MLP neurons of a small language model. Each row is named by its layer, matrix (gate and up: input weights; down: output weights) and neuron, and shows model dimensions 32-127. Each number is 50 + 15 x the weight over its row's rms, rounded and kept within 0 to 99. A neuron's up and down rows have the sign that makes its largest values positive.
After each neuron's rows, "fires in" lists the words (lower case) most often at its 100 highest values on Wikipedia text that the model never trained on; "fires before" lists the tokens most often just after its 100 highest values on Wikipedia text that the model never trained on.

L22.gate197:34 75 52 66 47 42 61 44 38 31 55 49 67 65 46 82 65 51 54 25 44 64 63 28 64 35 54 70 53 57 58 42 58 35 40 44 44 34 62 54 49 20 42 81 37 54 58 42 56 44 35 48 68 44 38 39 50 90 49 55 40 29 35 46 32 27 53 57 50 47 75 51 37 33 42 63 42 62 69 42 62 58 59 62 59 42 69 41 47 38 57 56 58 39 46 53
L22.up197:56 45 48 44 31 56 47 55 34 27 71 40 77 38 40 66 36 60 40 53 24 32 35 57 69 56 46 64 29 59 54 49 35 58 46 36 43 22 56 37 51 26 48 78 37 32 20 46 48 50 43 51 44 38 52 48 31 56 31 65 53 60 63 46 62 53 78 41 47 68 52 40 78 31 39 56 69 51 40 62 44 75 56 58 33 37 24 55 48 53 52 61 48 55 52 57
L22.down197:48 37 78 34 33 50 47 34 41 32 82 76 63 64 48 61 55 58 44 78 31 63 52 63 23 39 36 51 55 61 71 58 54 22 49 13 42 61 44 35 65 60 69 59 37 68 12 39 70 29 47 24 71 58 74 47 65 48 41 48 33 32 55 44 58 54 44 37 55 32 36 37 51 39 53 60 45 52 27 59 84 52 42 57 49 28 44 13 44 53 64 38 51 61 23 51
fires in: "this", "third", "those", "through", "though", "thomas"
fires before: "is", "ir", "rough", "ose", "ough", "or"

L6.gate204:39 68 53 65 29 50 49 52 41 53 61 28 46 49 56 38 56 38 61 61 83 52 33 43 61 25 50 49 49 56 63 29 55 37 63 60 45 24 58 16 38 71 70 33 52 43 27 42 34 31 67 55 37 35 71 31 34 71 48 36 39 56 51 45 50 49 47 44 56 47 70 67 60 48 64 45 46 70 43 48 57 51 19 42 23 36 43 36 55 79 34 99 54 53 25 57
L6.up204:66 62 80 62 43 37 35 50 32 44 54 32 46 36 41 34 46 62 59 53 78 54 22 49 70 26 56 56 57 53 44 55 51 30 64 66 30 36 65 03 58 63 70 51 42 69 42 56 63 52 66 40 42 29 37 19 32 44 57 34 38 42 53 57 32 58 46 74 73 59 58 62 74 45 57 52 48 54 70 34 43 14 36 19 41 26 46 39 52 92 36 91 71 36 50 25
L6.down204:56 37 86 61 56 57 31 67 67 69 59 39 54 61 34 71 59 39 53 49 48 99 31 47 67 36 66 43 67 37 59 72 61 66 37 57 55 44 57 51 48 50 67 33 54 31 30 51 43 63 38 65 28 81 61 41 77 53 87 48 47 28 73 59 60 54 45 47 33 87 48 53 48 86 43 59 30 40 34 60 47 50 22 44 59 57 55 33 40 61 66 73 77 59 44 52
fires in: "york", "year", "yes", "you", "years", "yellow"
fires before: "ork", "ear", "ou", "es", "ell"

L2.gate23:35 48 67 33 46 40 57 60 49 55 54 56 59 45 43 46 39 50 33 48 80 64 54 47 68 64 44 74 46 54 52 50 45 43 27 40 68 42 52 50 76 56 33 40 43 70 30 49 57 64 74 43 43 49 59 49 44 62 28 42 45 51 59 49 44 21 63 45 69 49 17 32 46 55 77 25 43 48 14 25 19 44 62 43 73 84 50 60 39 32 66 43 59 50 67 19
L2.up23:36 54 65 57 44 55 52 42 67 40 51 31 37 49 37 74 36 66 38 25 46 72 64 54 81 66 61 61 55 52 51 66 45 38 30 53 75 38 68 58 57 63 38 55 42 52 34 47 43 39 57 35 57 62 55 56 54 51 31 35 39 55 68 39 28 28 68 42 56 48 23 23 54 44 48 20 51 49 33 43 32 61 37 34 39 79 52 48 20 43 48 59 50 57 49 19
L2.down23:60 62 68 54 47 58 66 55 63 79 44 55 69 60 45 38 28 27 41 27 51 76 83 26 62 49 45 39 39 56 63 48 46 76 42 53 44 46 53 26 81 53 29 52 37 43 61 43 43 46 58 54 66 56 99 53 47 82 40 60 55 44 31 49 62 13 52 34 66 41 30 83 50 71 61 35 50 51 37 36 23 47 68 30 51 71 55 80 53 45 70 36 66 53 30 43
fires in: "de", "death", "development", "dead", "developed"
fires before: "vel", "ath", "f", "ep", " S", "ad"

L9.gate108:60 42 53 24 33 65 43 62 44 43 33 56 67 55 43 57 26 58 72 39 44 42 35 73 60 44 31 41 21 28 71 61 65 64 37 44 68 40 60 50 63 37 18 53 41 47 44 30 71 23 73 67 26 63 24 48 63 62 53 78 61 57 48 57 65 31 78 05 68 55 33 21 42 32 23 33 61 61 42 52 57 32 35 57 70 56 52 45 54 34 33 26 30 52 52 62
L9.up108:43 74 52 28 35 83 61 65 40 64 53 43 55 55 43 44 53 53 63 51 54 29 45 26 31 79 43 54 44 20 55 72 57 78 40 45 71 50 85 44 51 32 53 56 53 40 39 21 59 33 61 46 26 58 60 17 54 41 50 55 56 65 47 65 50 47 57 16 75 61 28 29 55 56 29 39 72 48 47 44 51 37 20 64 54 49 77 47 47 30 55 18 17 49 46 46
L9.down108:42 28 71 47 49 59 67 75 55 42 54 62 63 38 45 28 31 52 39 52 72 31 62 32 51 60 33 80 79 17 50 48 36 53 34 62 43 55 76 34 38 38 38 51 00 36 62 42 58 58 46 64 63 69 52 42 54 39 62 57 40 76 49 42 69 30 57 46 41 73 44 43 46 51 56 62 76 69 46 43 49 53 40 47 59 30 39 61 41 57 48 48 51 54 61 87
fires in: "de", "death", "debut", "developed", "degree", "development"
fires before: "vel", "ath", "f", "b", "g", "al"

L2.gate79:52 22 43 39 42 33 13 55 50 29 54 69 53 52 48 50 41 18 22 51 49 38 35 54 47 45 52 45 29 46 44 35 42 52 68 34 50 15 73 30 65 38 72 44 41 69 38 60 27 49 53 51 75 54 60 53 55 78 56 64 31 43 57 23 40 69 68 42 60 58 44 54 18 43 38 59 63 44 75 63 36 58 41 51 45 53 48 39 68 59 76 55 59 59 54 37
L2.up79:48 67 23 68 56 47 47 48 39 44 61 33 38 53 69 20 77 30 64 38 34 72 51 46 55 52 26 37 49 51 52 58 35 38 37 54 60 53 86 65 38 57 42 42 36 54 47 41 51 44 70 27 36 62 34 53 73 76 49 25 34 50 32 66 54 69 57 65 66 67 71 66 49 46 45 51 33 55 45 47 45 34 53 56 52 60 28 37 47 49 66 55 58 27 52 53
L2.down79:36 32 75 44 45 27 28 60 51 50 72 14 28 68 52 53 49 50 40 43 44 33 48 40 31 20 65 56 58 40 51 39 58 67 34 34 60 44 49 50 71 18 48 60 56 27 42 35 41 25 87 44 43 65 67 58 87 68 88 49 26 57 56 53 34 31 87 33 51 71 56 66 53 61 48 60 50 21 50 42 76 65 22 29 39 56 17 47 58 71 42 56 63 55 32 29
fires in: "york", "day", "you", "year", "yes"
fires before: "ork", "ear", "ou", " ", ";", "es"

L7.gate77:52 23 39 28 56 69 55 69 85 39 54 84 58 84 53 25 39 57 47 76 68 51 46 56 81 32 38 45 35 41 33 47 48 45 73 59 56 81 79 66 50 66 45 39 42 61 56 77 44 48 60 56 81 51 24 48 61 41 42 60 26 60 68 77 43 55 65 55 82 35 62 56 33 58 23 40 51 38 51 55 58 60 30 20 61 47 65 54 49 61 50 35 68 53 30 52
L7.up77:61 28 44 30 57 67 43 53 83 23 59 72 50 79 57 18 45 74 48 67 63 61 73 47 77 16 26 39 30 55 26 53 53 41 70 46 45 70 72 65 38 57 41 46 22 55 49 78 38 53 40 56 89 64 33 67 51 54 58 49 24 59 75 80 47 59 60 58 91 38 65 48 40 48 21 33 56 47 48 48 56 60 37 33 56 53 68 62 57 56 59 18 59 61 45 38
L7.down77:34 59 42 37 58 42 40 28 56 58 58 69 66 64 46 09 58 57 65 63 73 69 50 41 57 38 56 21 38 32 32 27 43 47 40 92 63 44 56 68 16 67 54 73 63 28 53 70 53 44 52 49 52 56 53 74 38 56 44 43 39 75 49 50 28 54 43 57 47 66 88 39 57 26 21 36 56 42 62 50 73 86 44 33 56 31 54 36 33 75 86 40 29 44 48 59
fires in: "college", "collected", "colour", "colchester", "collection", "colombian"
fires before: "le", "lect", "um", "our", "or"

L23.gate32:49 49 44 51 59 72 56 66 28 36 57 69 55 72 34 27 55 50 18 68 21 23 45 43 71 54 48 55 40 59 42 39 55 44 46 26 41 30 64 18 38 52 74 56 76 65 53 30 48 49 44 29 56 36 51 79 64 70 45 55 42 25 57 63 63 52 64 44 51 51 48 46 64 53 32 47 25 34 34 54 47 74 41 64 77 47 49 50 56 48 58 61 38 38 26 54
L23.up32:61 81 33 54 51 42 49 51 68 62 41 48 42 52 20 62 09 59 49 40 16 34 42 44 61 48 44 69 37 80 72 43 67 28 62 40 50 56 52 39 37 43 44 27 56 53 23 23 70 45 65 77 61 51 55 39 53 24 53 61 46 19 41 36 81 66 75 28 45 44 41 45 51 31 28 35 46 49 65 46 57 49 56 80 46 44 49 60 30 53 68 45 49 49 59 11
L23.down32:52 56 32 67 42 43 66 44 53 25 47 46 76 57 55 74 43 38 36 24 50 40 60 67 68 46 46 46 29 44 54 37 51 64 61 22 69 32 56 62 54 57 77 59 52 29 32 45 44 38 47 34 55 39 28 37 72 48 41 30 27 39 53 13 51 63 45 58 46 77 68 58 55 43 67 51 36 07 11 62 59 62 61 48 36 45 50 48 53 57 59 74 44 61 26 70
fires in: "through", "than", "throughout", "third", "those"
fires before: "rough", "an", "ough", "ir", "ose", "urn"

L7.gate245:61 45 62 40 50 58 53 61 09 45 79 36 59 52 23 33 49 62 38 57 55 50 65 71 59 69 78 16 50 27 29 50 64 36 57 51 53 57 72 41 25 51 28 22 47 32 53 62 36 53 51 50 10 55 80 49 61 41 39 49 38 65 48 49 39 40 52 39 53 76 32 47 47 45 46 34 35 28 66 22 44 53 43 56 48 76 53 41 47 58 56 28 61 74 65 37
L7.up245:61 65 54 63 58 33 49 33 48 69 53 70 12 56 17 42 46 33 53 23 52 48 65 40 45 38 47 72 43 66 73 87 61 41 45 61 54 54 52 44 70 49 43 47 32 41 39 55 57 78 69 31 40 58 63 56 59 35 30 30 46 42 57 80 40 64 55 54 33 60 61 52 27 44 63 46 69 42 53 61 71 40 71 53 66 48 57 42 48 48 46 63 48 75 42 58
L7.down245:56 48 61 63 36 38 50 41 42 64 58 60 32 58 37 78 54 57 34 54 64 50 37 36 21 47 44 57 35 71 80 70 58 53 56 64 59 51 54 31 57 52 74 77 32 43 31 72 52 49 50 54 45 67 42 64 69 58 40 24 32 20 62 47 59 55 57 36 22 71 42 38 39 49 45 61 58 40 55 54 51 46 42 47 45 35 64 78 50 50 37 46 29 50 46 42
fires in: "at"
fires before: " the", " ", " C", " B", " S", " a"

L6.gate271:67 54 41 74 51 41 44 57 35 51 51 59 58 53 53 66 71 60 52 36 62 26 42 66 36 41 44 72 37 68 66 32 72 64 77 39 79 21 52 85 62 62 36 72 44 57 45 37 39 53 55 31 50 10 46 58 27 76 40 20 55 68 53 26 52 35 54 43 34 40 52 81 49 38 73 73 53 18 49 65 42 66 56 80 49 49 71 68 62 53 69 63 79 40 73 56
L6.up271:72 51 42 44 40 61 49 37 48 51 44 59 55 59 40 49 61 61 71 19 55 46 39 69 38 50 55 61 64 84 50 44 88 49 82 61 62 37 42 71 64 48 43 76 37 66 22 40 34 55 53 24 41 27 61 53 33 62 56 06 55 50 40 44 42 49 60 50 53 51 29 70 53 57 90 57 61 55 59 20 45 70 33 66 70 48 63 64 44 48 55 62 61 53 71 54
L6.down271:66 46 50 44 38 34 29 56 48 60 45 20 43 62 37 43 46 64 45 28 42 60 36 58 55 32 49 50 49 58 66 40 67 65 41 64 32 56 58 82 39 39 68 67 58 50 50 34 41 47 51 58 53 11 53 52 30 28 53 55 68 58 56 64 53 25 58 71 39 55 29 45 66 42 60 71 40 80 58 56 27 32 17 56 46 43 61 73 52 54 82 37 51 45 59 67
fires in: "played", "player", "started", "winner", "playing", "play"
fires before: "ed", "er", "ing", "s", "ers", "o"

L6.gate279:23 63 69 57 46 43 51 41 44 70 53 47 44 37 23 54 21 23 47 21 52 70 73 34 53 58 35 31 63 49 59 24 35 62 53 66 73 31 58 21 57 42 32 59 57 45 38 56 53 17 63 53 34 39 36 60 33 51 35 77 42 27 52 32 34 49 51 58 35 33 40 61 36 42 87 64 60 39 44 57 31 43 38 61 48 64 48 33 63 59 56 44 57 38 32 51
L6.up279:24 50 61 54 61 80 60 51 41 26 39 61 74 52 38 31 33 46 50 19 54 68 78 46 50 46 63 61 68 37 58 53 39 48 62 56 42 40 75 39 53 51 60 58 37 54 24 35 44 43 54 53 51 58 40 50 42 80 50 40 53 51 55 29 36 55 32 40 39 58 33 40 71 29 75 66 54 34 38 20 23 38 59 68 72 73 50 41 65 54 53 54 50 52 38 50
L6.down279:51 55 30 49 43 53 37 45 46 37 24 47 62 58 60 72 50 57 55 70 44 28 46 41 40 44 37 27 48 28 26 71 38 71 64 29 39 60 75 56 56 71 21 55 35 44 44 31 56 23 52 69 58 32 55 29 44 47 38 51 51 26 27 26 47 34 55 50 44 86 30 16 86 59 21 59 81 62 35 24 72 57 69 51 51 42 45 58 45 33 65 79 61 84 59 63
fires in: "de", "death", "out", "debut", "degree", "deal"
fires before: "f", "ath", "b", "g", "vel", "al"

L11.gate285:58 28 27 63 44 31 53 57 51 48 42 76 65 55 52 39 36 32 54 52 81 63 65 39 51 61 36 48 58 54 54 36 50 55 41 68 62 69 63 52 68 57 19 48 29 58 66 44 66 45 36 62 72 57 23 64 61 28 49 32 31 50 54 71 64 48 21 47 61 36 51 60 50 43 33 44 59 41 17 44 44 49 51 50 26 39 28 49 75 68 56 80 47 63 24 35
L11.up285:57 23 30 70 27 38 37 78 80 41 43 51 35 30 33 33 44 85 53 76 78 71 65 39 48 39 53 58 35 33 38 34 51 44 33 47 62 87 37 66 63 63 37 59 43 45 61 70 68 66 48 51 61 37 33 75 63 50 33 27 55 58 58 59 38 50 61 74 55 42 60 24 48 48 42 64 52 30 50 50 63 45 44 37 51 64 71 23 69 69 51 69 48 72 68 55
L11.down285:54 45 51 56 49 62 85 50 50 44 46 60 62 45 26 00 26 57 27 56 66 79 56 33 33 39 52 56 47 43 66 81 25 31 45 60 67 60 63 67 41 53 40 60 48 54 64 62 63 68 74 44 74 35 42 57 53 67 46 48 56 58 68 54 67 42 43 55 33 39 93 49 34 50 48 36 48 63 53 47 69 66 56 38 69 37 58 40 16 55 61 37 45 45 43 68
fires in: "college", "brampton", "order", "colchester", "bridge", "colombian"
fires before: "le", "amp", "d", "and", "om"

L7.gate231:77 55 33 34 81 41 37 68 41 11 52 26 57 38 38 40 69 52 35 77 55 31 27 46 86 56 64 66 32 48 59 47 43 31 48 42 55 59 55 22 59 43 59 63 37 58 44 24 48 36 46 50 85 47 42 56 40 36 54 54 43 39 40 51 54 58 58 35 35 35 22 54 67 55 26 41 38 36 67 53 56 43 43 44 32 35 38 66 54 46 19 12 56 90 40 47
L7.up231:57 41 40 39 57 54 28 62 49 34 50 35 52 42 41 54 80 55 21 50 45 51 25 34 79 46 49 62 45 52 50 52 26 50 41 53 62 56 45 28 39 46 62 71 28 48 23 14 76 33 48 45 78 61 42 65 69 31 63 83 46 18 51 66 66 54 45 14 43 35 34 59 49 62 45 69 56 43 51 38 69 32 33 34 48 39 60 66 42 72 12 31 58 45 31 51
L7.down231:69 64 39 56 41 65 53 44 51 27 64 36 54 40 28 40 27 45 28 75 38 45 19 58 60 36 46 79 27 57 51 42 30 66 76 43 55 47 23 29 49 44 59 71 41 47 22 40 73 47 59 57 82 70 73 65 37 41 52 60 43 40 62 53 75 39 69 37 57 61 46 43 61 51 40 78 73 30 36 49 62 70 56 42 64 35 42 46 48 45 70 57 71 42 39 57
fires in: "this", "through", "those", "than", "though", "thus"
fires before: "is", "rough", "ose", "ough", "an", "us"

L3.gate40:52 59 57 49 34 55 59 35 54 21 22 67 58 60 28 37 49 51 26 27 81 39 45 44 50 81 45 81 68 19 48 28 35 52 48 53 73 30 65 47 44 37 35 69 72 62 54 54 43 57 38 29 41 37 62 66 56 68 66 67 38 52 63 27 48 13 43 53 58 28 27 33 51 54 49 42 83 37 29 48 24 12 67 81 62 42 40 53 49 59 30 50 55 45 40 42
L3.up40:49 25 45 37 69 62 62 40 46 60 56 63 35 58 62 43 27 47 51 56 33 44 66 44 76 24 38 49 59 44 46 57 25 54 29 34 56 52 47 43 80 63 67 40 44 48 59 33 42 39 62 63 51 56 49 50 68 69 53 57 79 35 64 52 36 45 71 37 57 76 33 39 70 70 24 55 33 42 66 21 45 39 29 31 42 53 61 62 52 39 57 46 73 77 54 47
L3.down40:24 51 43 57 53 63 63 62 47 54 72 54 31 59 54 33 25 54 53 87 72 18 74 43 61 36 36 27 51 27 56 57 83 61 40 36 44 38 58 35 69 46 50 48 03 55 53 59 27 39 63 65 43 53 38 46 52 47 51 50 63 45 36 57 61 50 72 42 70 55 44 54 41 77 63 64 53 67 41 47 50 53 31 43 57 27 45 49 48 43 84 46 42 45 55 45
fires in: "de", "death", "development", "degree", "developed", "debut"
fires before: "vel", "f", "ath", "g", "b", " S"

L5.gate62:53 83 40 57 37 65 70 76 55 67 67 71 47 72 35 27 46 46 31 82 56 35 63 46 42 48 51 22 87 67 39 50 51 47 80 49 65 62 51 61 41 70 41 53 44 55 79 56 52 50 55 45 46 53 23 64 34 31 59 43 10 51 56 41 55 46 44 55 73 83 56 82 25 48 52 30 38 49 33 51 32 64 28 61 65 47 43 53 46 58 49 39 56 59 41 59
L5.up62:49 65 36 39 61 50 66 48 62 60 63 63 56 91 29 40 39 45 05 73 45 34 55 40 43 27 29 52 75 39 83 64 44 62 65 51 39 41 50 56 49 79 61 71 64 88 63 74 38 47 58 52 39 57 57 56 55 55 60 26 31 55 69 69 52 35 39 46 92 49 66 33 40 73 37 24 63 22 61 46 52 36 21 56 45 60 44 45 50 63 55 58 26 80 39 29
L5.down62:32 60 59 43 47 44 67 55 77 70 55 68 69 55 48 41 58 59 35 66 69 57 57 41 56 32 46 36 54 49 55 56 33 68 63 61 52 34 61 90 44 49 66 58 45 49 46 74 52 18 31 67 47 48 19 65 19 38 51 47 70 86 40 98 40 49 50 60 54 43 82 47 26 28 11 29 71 39 47 50 62 79 41 34 53 34 53 59 45 72 83 41 37 41 29 33
fires in: "college", "collected", "colours", "collection", "colour", "colombian"
fires before: "le", "lect", "um", "our", "om"

L10.gate309:43 83 45 43 63 27 35 54 29 57 46 44 57 48 48 66 52 58 23 80 52 18 28 35 64 22 59 71 55 35 36 69 35 37 47 49 43 38 49 31 22 44 65 54 65 53 52 39 37 23 62 36 64 62 37 61 44 53 44 54 67 42 41 33 42 59 64 69 53 47 55 66 49 52 60 39 45 31 32 58 38 59 44 58 43 23 28 32 43 46 58 81 69 60 46 51
L10.up309:66 56 51 57 40 42 51 61 48 51 48 44 63 32 44 49 60 58 55 50 39 39 30 75 33 66 65 53 71 64 41 41 62 53 32 71 57 61 46 09 46 56 63 61 76 62 47 59 62 28 44 43 55 64 69 62 84 48 69 82 38 62 56 61 79 27 59 25 37 69 43 35 18 36 24 63 57 46 53 70 88 23 46 55 50 30 50 37 63 68 56 34 35 38 64 67
L10.down309:61 58 39 56 63 28 54 59 32 49 74 41 58 62 41 48 39 68 25 59 54 59 37 26 55 21 51 45 82 66 37 00 48 74 39 70 48 51 31 17 30 30 57 75 47 42 20 58 45 37 57 46 33 54 54 30 59 44 57 48 27 31 69 75 77 25 56 58 36 38 72 36 56 64 37 46 58 49 50 67 59 50 50 60 58 63 46 45 47 41 78 46 48 47 33 40
fires in: "through", "third", "than", "those", "this"
fires before: "rough", "ir", "an", "ose", "ough", "is"

L10.gate230:46 52 46 35 74 42 50 58 34 19 46 40 39 55 43 51 58 48 32 56 49 36 25 49 47 58 60 57 12 31 25 48 50 09 53 47 71 56 54 29 35 55 46 51 59 37 31 32 50 57 45 62 62 84 49 81 50 73 68 62 61 38 41 55 49 45 36 42 40 48 21 66 54 48 76 55 47 55 54 37 65 38 49 40 26 32 65 57 41 48 32 46 31 69 35 26
L10.up230:48 54 40 31 92 46 41 24 45 34 46 38 62 61 46 39 63 75 53 56 37 53 24 56 54 27 28 46 38 41 49 52 35 39 36 73 22 64 37 36 37 28 52 67 44 45 44 65 39 52 52 34 73 46 36 89 47 61 63 53 24 39 42 65 43 31 47 54 55 50 42 44 49 36 53 53 57 25 48 31 72 66 31 41 30 45 64 78 41 43 33 74 30 71 51 30
L10.down230:46 64 26 41 48 57 36 20 56 35 48 24 69 48 31 38 57 41 28 72 38 48 27 57 59 41 66 47 41 50 41 37 56 46 60 34 39 33 30 35 38 41 65 54 73 35 04 54 64 38 40 62 80 76 72 56 59 64 67 55 44 42 55 50 49 39 62 45 64 48 53 37 65 25 38 72 47 39 39 62 42 75 71 50 45 21 29 50 46 45 65 49 54 63 55 48
fires in: "through", "ethan", "those", "although", "than", "third"
fires before: "rough", "an", "ough", "ose", "ir"

L4.gate145:71 31 40 36 33 70 78 62 47 63 67 31 56 71 42 47 42 57 50 63 41 46 33 39 50 38 08 63 42 56 55 19 48 27 38 55 71 39 51 40 62 39 54 52 40 80 33 29 50 35 62 72 82 60 62 52 69 40 61 77 46 37 61 38 68 55 71 14 41 37 37 63 68 46 50 21 45 45 56 50 62 53 59 70 01 52 48 62 34 48 55 54 14 73 36 57
L4.up145:74 49 41 36 54 51 74 66 58 36 35 21 48 76 56 45 41 50 70 57 44 29 45 36 87 48 33 77 66 51 30 46 42 68 29 35 55 16 43 39 58 44 55 58 37 49 42 21 46 31 59 65 66 62 29 61 53 44 75 50 51 20 68 50 70 36 51 09 50 39 01 61 52 42 30 40 39 38 52 39 42 46 64 63 17 53 38 71 45 33 43 43 31 67 31 36
L4.down145:74 68 38 58 56 57 46 51 50 23 45 34 63 37 29 40 30 62 32 74 36 42 27 45 73 44 48 80 37 60 50 48 36 48 47 48 45 28 30 33 42 52 58 84 28 38 27 19 50 49 54 59 73 38 52 74 54 47 56 56 50 21 55 31 96 27 54 31 48 67 40 61 59 47 50 62 58 46 57 51 61 54 52 58 57 38 54 42 55 39 72 67 57 45 44 53
fires in: "through", "third", "than", "those", "throughout", "thought"
fires before: "rough", "ir", "an", "ose", "ough"

L11.gate214:30 81 48 63 69 70 36 64 22 58 46 40 23 27 66 50 76 65 45 70 60 41 69 57 49 46 68 46 27 77 53 35 56 32 46 43 56 71 73 66 56 56 43 27 80 52 43 56 47 54 46 43 43 66 46 74 60 46 47 40 42 35 49 51 62 42 53 50 42 62 48 37 71 46 61 57 24 46 39 25 41 54 55 32 33 76 45 72 63 39 26 08 57 49 95 52
L11.up214:54 44 51 66 48 71 44 42 42 33 66 79 31 28 39 41 38 61 34 48 57 72 80 48 58 33 44 54 36 38 49 49 55 25 55 56 30 42 64 50 37 27 36 38 66 54 59 62 30 65 59 56 51 64 50 47 57 45 45 42 50 49 59 41 37 38 47 44 40 71 44 53 54 61 99 48 29 59 18 36 42 67 33 39 23 70 33 64 44 58 28 42 55 81 56 42
L11.down214:62 74 52 58 71 46 29 43 55 35 39 44 56 33 20 47 77 41 58 61 60 53 43 39 59 38 69 57 65 60 64 60 57 40 57 38 45 62 62 66 64 42 50 52 61 56 33 66 59 52 58 42 39 72 55 52 39 26 36 40 22 35 77 38 92 60 43 23 47 55 37 60 63 42 56 54 43 65 64 56 35 51 50 31 53 37 46 56 48 43 45 12 69 40 33 40
fires in: "at", "with", "against"
fires before: " the", " ", " C", " S", " E", " H"

L7.gate167:45 27 53 46 57 36 40 68 36 45 66 35 63 52 58 25 60 26 58 58 66 60 43 32 57 13 39 48 50 36 44 59 70 57 35 42 78 55 86 36 59 40 39 57 76 65 49 41 66 54 64 46 51 20 58 60 78 48 63 45 52 74 46 19 57 48 70 47 63 70 47 62 39 36 58 57 19 53 49 38 43 58 29 16 23 34 42 77 60 65 63 72 75 46 45 62
L7.up167:65 28 65 29 61 35 45 43 60 29 41 27 61 62 56 25 58 44 55 35 35 60 36 26 54 29 39 23 57 39 44 57 34 63 42 10 52 58 68 43 46 40 50 57 39 60 44 61 28 71 49 52 54 29 54 62 76 52 49 37 52 59 73 46 56 58 60 37 37 48 39 53 80 65 46 43 46 33 68 33 52 50 20 16 19 28 42 74 66 51 58 78 72 52 36 70
L7.down167:59 19 76 44 64 54 43 58 45 57 67 11 38 62 46 52 47 44 60 47 45 76 45 35 65 36 69 25 82 60 44 50 63 55 50 62 61 75 63 52 59 29 45 51 93 45 44 70 23 42 60 74 54 58 60 43 69 42 68 64 50 51 78 54 63 37 53 41 33 77 48 64 65 56 56 50 50 43 66 49 29 55 08 26 45 64 59 61 47 53 86 85 45 52 28 52
fires in: "yes", "york", "you", "year", "yakima", "yellow"
fires before: "es", "ork", "ou", "ear", "ak", "ell"

L3.gate308:45 43 50 55 56 68 68 24 40 46 59 60 73 23 59 50 13 55 49 34 60 68 53 49 49 63 47 52 46 31 41 46 59 78 24 62 64 35 62 45 66 80 33 70 35 82 49 35 50 44 44 42 34 61 48 46 31 67 28 68 53 35 43 35 73 39 45 45 79 21 43 36 48 37 45 35 59 30 45 31 41 24 52 63 73 41 68 55 60 58 60 59 60 30 45 55
L3.up308:44 32 54 74 45 59 71 19 51 39 54 68 71 38 63 50 29 56 39 21 56 57 38 32 54 67 53 60 47 48 67 32 49 68 41 68 65 39 63 40 46 52 43 53 33 61 57 35 59 61 43 42 51 61 63 53 35 77 38 77 44 52 45 26 81 36 53 29 61 16 21 24 39 43 50 49 42 40 25 32 43 26 37 65 60 41 64 39 43 60 64 58 65 47 43 39
L3.down308:31 38 63 73 57 54 45 63 76 52 85 75 60 57 36 27 21 50 44 42 36 69 69 39 66 56 52 50 61 48 72 43 33 63 62 62 35 51 66 57 76 52 19 53 28 39 49 36 35 57 53 52 60 54 52 57 40 64 46 58 41 54 37 57 82 17 65 39 53 50 39 46 48 61 39 61 51 37 48 67 30 63 60 50 49 47 50 73 24 52 61 44 72 36 40 71
fires in: "de", "death", "debut", "degree", "developed", "deal"
fires before: "f", "ath", "vel", "b", "g", "al"

L8.gate31:42 50 39 49 53 56 75 38 35 45 47 55 27 57 60 45 68 86 51 43 63 44 86 66 22 08 58 37 42 65 54 54 66 72 26 34 61 38 59 65 57 68 36 49 45 51 45 52 24 57 47 43 50 58 42 45 45 58 62 41 52 66 59 51 40 53 60 52 26 49 47 63 85 72 36 24 13 27 37 70 75 53 74 51 43 61 50 43 48 52 56 74 53 55 47 52
L8.up31:42 36 52 54 37 29 75 47 31 83 35 73 40 45 43 85 33 68 65 62 54 76 78 33 66 57 49 57 45 77 57 58 64 68 44 39 44 70 52 66 50 57 52 38 55 72 53 37 35 46 50 31 60 41 32 66 62 40 62 04 56 31 49 60 31 49 44 45 64 52 36 68 50 33 57 32 63 42 30 60 73 51 54 43 35 51 73 25 59 44 61 38 47 64 59 62
L8.down31:66 59 83 69 38 54 53 53 56 65 39 45 48 45 71 83 39 47 58 50 45 34 47 46 52 39 78 59 59 59 30 44 67 34 38 66 66 56 38 35 44 66 58 64 54 31 57 27 53 35 30 50 48 53 33 37 87 58 60 39 79 45 64 56 56 45 31 73 45 56 63 68 62 36 21 62 55 32 37 49 77 65 56 43 49 58 72 48 65 78 54 53 54 59 64 73
fires in: "women", "writing", "winner", "writer", "written", "winners"
fires before: "er", "ing", "en", "ten", "ers", "s"